{"num_hidden_layers": 22, "intermediate_size": 1920, "bias": "all", "learning_rate": 0.00113, "beta1": 0.9, "schedule": "wsd", "max_seq_len": 768, "train_tokens": 542700000, "dataset": "wikipedia_en"}
MLP neurons of a small language model. Each row is named by its layer, matrix (up: input weights) and neuron, and shows model dimensions 224-287. Each number is 128 + 24 x the weight over its row's rms, rounded and kept within 0 to 255.
After each neuron's rows, "fires in" lists the words (lower case) most often at its 100 highest values on Wikipedia text that the model never trained on.

L5.up780 [131 139 122 165 149 145  83 147 154  94 177 160 128 156 158 117 131 128  87 111  89 163 162 159 167 149 116 118 102 110  94 147 120 114 116 144 142 104 116 153 127 118 112  62 160 155 145 143 116 137 126 114 154 158 112 142 149 103 134 151 111 145  84 163]
fires in: "left", "of", "near", "beyond", "southeast"

L13.up483 [118 102 157  73 138 112 100 144 172 101 161 147 103 123 166 138 137  97 117 105 138 120 163 157 148 170 110 122 164 130 106 126 107 187 112  97 130 147 144 138 155 107 123  98 103 157 147 145 134 148 140  90 127 178 139 116 124 109 104 129 134  81 142 113]
fires in: "and", "with"

L13.up1586 [115 129 112 144 117 156 119 102 146  84 106 161 152 172 142 125 125 160 112 149 128 154 123 172 131 139  94 126 112 111 119 147 177 115 116 170 134 116 138 113 141 117 118 102 125 188 145 136 126  84 119 105 125 136 139 156 100 156 124 126 138 103  75 151]
fires in: "to", "or", "a", "for", "this"

L5.up1906 [155 150 109 112 131 145 145 140 139  91 116 131 163 170 135 119 152 117 100 112  86 114 160 141 143  98 113 143 146 127 142 159 111 132 129 161 161 125 105 141 112 108 130 122 154 109 131 138 124 144 162 126 148 167 114 143 126 129 143 139 134  91 112  99]
fires in: "of", "to", "through", "by", "primary"

L5.up872 [118 146 120  63 117 121 146 138 152 147 158 125 100 164 165 166 135 114 132 117  99  82 116 135 146 109  96  96 143  92  91 117 116 138 144  98 159 161 129 142 111 142 122 118 133 158 114 154  98 140 128 128  89 128 148 149  61 100  41 123 148  88 136 163]
fires in: "and", "though", "but", "language", "also", "so"

L13.up504 [124  88 121  98 166  88 136  92 160  75 176 117 146 159 168 109 106 126 116  88  99 115 113 123 175 122 140 128 112 156 149 142 156 165 141 139 156 110  89 145 155 119 104 129 151 142 123 118 133 188 139  82 134 146 106 169 157  86 131 143 115  97 137 118]
fires in: "the", "theatre", "of"

L5.up1568 [122 175  89  75 142  93  91  75 128 140 132  99  84 144 166 143 149 109 134 117 150 120 128 155 154 106 146 127 159 148  94 135 158 147 140 140 145 117 151 114 114 117  92 105 139 148 133 100 133 127 176 141 117 161 114 102 148 125 101 158 158 110 167 133]
fires in: "with", "found", "held", "showed"

L13.up565 [121 153 133 136  77 126  88 130 159  98 143 127 103 161 125 121 112 106 112 157 111 147 154 159 109 146 101 134 149 126 128 150 176 108 129 147 148  99 158 114 132 127 120 125 102 146 147 134 120  58 163  77 173  84  74 100 103 125 187 120 116 102  97 111]
fires in: "by", "to", "of", "for"

L4.up1464 [100 100 100 123 117 142 106 137 107  78 158 101 137 108 147 216 108 131  90 160 130 104 147 130 102 114 102 110  86  97 125 144 132 152 137 119 111 161 130 128 138 105 181 117 129 142 132 131 126 137 146 100 131 179 110 137 108 158 152 131 142 108 124 134]
fires in: "around", "for", "through", "on", "over", "19"

L4.up834 [ 96 118 161 101 127 119 126 114 105 115 148 128 159 114 139 138 155  65 124  99 110 124 119 168 170 148 124 155  91 132 106 108 119 113  88 114 121 126 158 158 143 139 105 142 145  90  96 109 131 115 166 129 152 105 132 169 170 168 116 149 155 121 126 106]
fires in: "became", "as", "established", "preceded", "occupied", "of"

L5.up1680 [104 113 134 108 108  68 106 131 124 135 145 141 144 167 161 121 143 127 108 133 102 128 135 165 161 182 107 107 121 142 101 117 116  93 130 125 162  92 119 148 103  95  87  79 130 139 108 110 115 117 186 118 158 154 147 122 134 149 120 125 102 130 145 145]
fires in: "and", "to", "officially", "among", "for", "from"

L4.up1595 [136 156 131 135  91 141 116 123 157 123 109 142  93 118 123 127 119 148  94 100 120 158 108 155 171 162 163 141 151 145 119 101 175 134 142 146 117  80 146 132  74  84 110 122 135 159 121 120 128 119 147 110 148 138 103 142 134 131 147 161 149 117  78 100]
fires in: "not", "singles", "players", "workers", "helped", "viewers"

L5.up726 [138 174 139 122 165 144 111 132 152 105 156 147 105 126 157 132 102  84  89 146 106 106 149 159 173 136  83 169 104  83 131 106 115 130  97 142 165 139 124 140 127  62 137  86  99 159 144  93 135 135 131 105  84 115 140 152 151  94 150 162 124 127 133 152]
fires in: "of", "can", "could", "beyond", "means"

L5.up1300 [101 124 120 118 139 105  78 128 132 105 121 152 117 131 155 125 125 131 102 126 121 111 135 172 178 114 125 126 148  96 102 141 139 150 101 118 143  99 105 126 121 134  93  83 117 143 116 125  99  90 129  74 143 139 108 137 176 149 140 103 124 126 105 127]
fires in: "for", "with", "led", "over", "against", "as"

L13.up1328 [136 106 126  78  81 109 146 158 121 103 155 134 139 121 149 184 147 108  97 138 128 127 161 101  93 151  94 129 170 128 125 115 147 141 122 114 129 168 100 114 130 114 161  86 133 111 128 129 123 164 119 109 131 110 110 109 109 146 140 128 106 127 133 101]
fires in: "to", "with", "from", "of", "by", "for"

L13.up53 [145 141 119  99 111  86 109  98 113  94 137 135 131 101 150 113 123 125  87 149 148 118 157 123 112 169  88 140 119 113 116 151 148 167 165 115 167 139 129 134 116  99 134  68 129 150 121 106 134  71 111 135 130 148 144 139 156 134 119 101 139 130 125 118]
fires in: "for"

L13.up1331 [ 74 138 146 126 126 144 124 130 128 124 133  86  97 152 126 147 151 128  95 130 111 149 118 129 129 131 103 161 152 120 107 101 125 102 165 151 171 115  99 139 122 108 133 102 141 103 116 121  99  76 130 101 123 118  97 127 107 151 140 137 123 147 123 148]
fires in: "to", "they", "can", "are", "cannot", "were"